Weights of a small transformer language model: vocabulary 8192, 1004M tokens.
MLP neurons of a small language model. Each row is named by its layer, matrix (up: input weights; down: output weights) and neuron, and shows model dimensions 512-575. Each number is 50 + 15 x the weight over its row's rms, rounded and kept within 0 to 99.
Before each neuron's rows, "fires on" lists the tokens most often at its 100 highest values on Wikipedia text that the model never trained on.

fires on: "O", " signed", " made", " also", " (#", " officially"
L3.up1848:50 54 30 61 49 47 78 63 49 27 36 59 65 55 78 32 40 45 41 27 68 49 28 48 41 54 52 54 79 64 59 75 34 43 61 64 45 68 36 83 43 72 42 36 47 32 52 70 35 40 46 40 57 47 56 36 77 64 31 49 67 45 63 69
L3.down1848:74 62 55 43 46 32 33 40 62 71 58 36 44 62 13 66 53 51 41 42 41 68 52 63 27 70 50 31 29 66 54 33 29 45 78 52 26 44 46 38 53 55 43 78 42 36 55 57 53 72 35 19 52 13 41 48 70 48 46 86 40 44 38 41

fires on: " =", " $", "one", " career", "\n"
L3.up1346:40 56 86 38 41 68 42 59 62 29 36 57 59 18 76 45 73 52 66 44 39 52 13 20 41 46 57 44 72 49 56 45 48 25 74 60 56 34 69 41 57 38 25 61 58 55 49 08 26 76 52 06 56 68 42 78 76 67 51 50 55 62 32 50
L3.down1346:44 41 70 57 47 54 48 53 64 44 13 46 53 46 45 44 27 47 58 45 50 50 31 57 37 61 29 50 40 52 37 60 37 43 54 41 66 45 47 65 35 65 43 42 67 40 39 67 45 58 56 74 54 35 65 47 52 48 32 75 59 44 43 43

fires on: "y", "g", "we", " days", "its", "ours"
L3.up1664:37 31 55 39 66 62 61 47 36 59 57 39 39 56 66 62 57 63 63 24 63 31 35 49 65 79 57 43 47 36 76 68 44 49 48 53 41 44 23 76 34 20 75 12 74 50 77 33 70 50 83 55 56 27 43 50 07 56 79 41 28 60 45 49
L3.down1664:45 32 51 69 49 30 26 65 36 44 37 38 63 56 35 11 53 47 55 52 53 53 69 43 67 78 38 54 75 66 47 45 61 50 59 54 65 31 38 54 50 47 61 57 66 40 41 37 49 44 76 69 66 43 72 54 27 42 31 34 77 52 47 86

fires on: "%", " Goals", " of", " from", ",", " had"
L3.up230:44 37 75 32 73 55 55 35 75 79 50 54 16 50 48 86 38 56 49 74 76 33 68 60 52 33 56 51 60 20 50 41 59 51 47 61 99 42 42 36 58 34 51 22 29 55 67 56 58 47 71 62 52 39 55 57 47 60 49 33 70 72 50 69
L3.down230:30 37 54 55 54 41 50 43 59 53 32 52 59 40 68 61 62 53 52 38 50 71 41 61 48 45 42 28 60 44 44 59 34 31 55 47 34 60 39 57 33 67 49 54 52 40 80 55 40 51 16 48 50 37 69 91 55 68 47 18 55 50 60 60

fires on: " per", "er", " br", " ser", "up"
L3.up2010:85 54 55 67 62 69 50 38 50 32 43 62 43 52 62 32 27 30 39 52 59 44 45 42 27 50 44 30 58 34 59 71 58 54 45 46 42 56 56 73 50 39 25 53 35 31 61 40 44 63 51 30 63 42 37 41 33 51 42 43 24 40 46 72
L3.down2010:25 60 65 37 32 69 35 43 56 62 47 72 62 35 54 81 49 28 45 36 39 57 37 37 66 56 57 79 55 32 56 45 35 33 44 26 43 57 75 40 58 43 59 57 61 69 78 30 59 50 49 30 48 47 66 47 69 36 51 71 60 55 42 82

fires on: " a", " May", "les", "s", "ly", "."
L3.up1575:47 55 59 59 30 39 67 30 47 52 60 22 22 50 34 63 40 64 45 57 33 36 27 45 58 50 50 15 67 23 36 57 47 22 51 35 68 34 33 63 48 31 25 22 32 37 55 31 62 56 61 48 70 55 38 39 24 48 22 45 75 67 37 41
L3.down1575:55 31 58 51 30 45 53 62 78 44 36 53 56 54 42 38 51 59 26 32 46 30 51 72 68 58 65 47 69 69 35 35 42 48 40 78 58 54 51 45 30 40 65 59 37 42 51 63 58 40 50 53 11 69 26 68 50 61 22 57 63 60 48 62

fires on: " University", " County", " associ", "cess", " de", "alf"
L3.up1760:53 59 60 14 23 55 56 34 54 23 47 42 41 51 35 61 37 38 67 55 72 45 40 58 43 57 59 50 64 67 48 62 57 80 50 64 50 50 69 45 53 44 62 48 59 50 54 24 54 58 54 29 60 18 22 54 25 63 57 53 49 47 33 33
L3.down1760:46 55 22 44 47 64 40 40 63 62 56 63 43 60 46 30 60 95 26 46 46 61 69 72 50 37 45 42 65 66 56 46 67 37 40 57 20 58 66 47 68 44 16 38 51 42 62 65 76 57 61 42 55 56 66 53 49 65 60 15 57 38 68 53

fires on: "c", "ign", "st", "h", "sc"
L3.up1522:37 53 32 44 54 63 30 60 55 35 30 59 29 48 53 37 43 40 56 72 37 54 59 79 38 18 41 77 46 48 44 62 54 34 62 49 65 21 24 27 51 46 61 63 72 75 57 58 53 66 72 31 45 80 77 58 41 64 49 36 69 85 32 64
L3.down1522:35 43 80 27 52 50 61 39 71 48 56 29 20 80 34 35 64 31 65 60 48 29 54 31 56 65 71 49 60 34 60 55 44 38 69 68 67 23 55 32 75 48 59 51 43 52 76 46 51 41 35 59 58 70 51 23 54 42 57 08 50 24 32 48

fires on: "d", "D", "ad", " art", "is"
L3.up272:37 42 51 44 50 55 39 49 57 76 51 62 46 79 26 62 41 45 54 62 62 38 61 50 64 78 64 77 50 36 57 41 46 39 73 25 66 66 04 40 50 54 78 33 72 30 51 31 62 56 73 58 71 80 62 37 48 28 44 51 40 51 51 26
L3.down272:36 68 48 15 54 65 38 52 53 45 37 41 68 51 43 61 38 48 67 43 49 65 52 49 56 35 52 42 21 37 47 28 56 43 27 56 60 58 70 61 51 46 24 63 70 58 55 48 40 46 39 53 30 41 55 48 47 36 65 48 57 43 54 81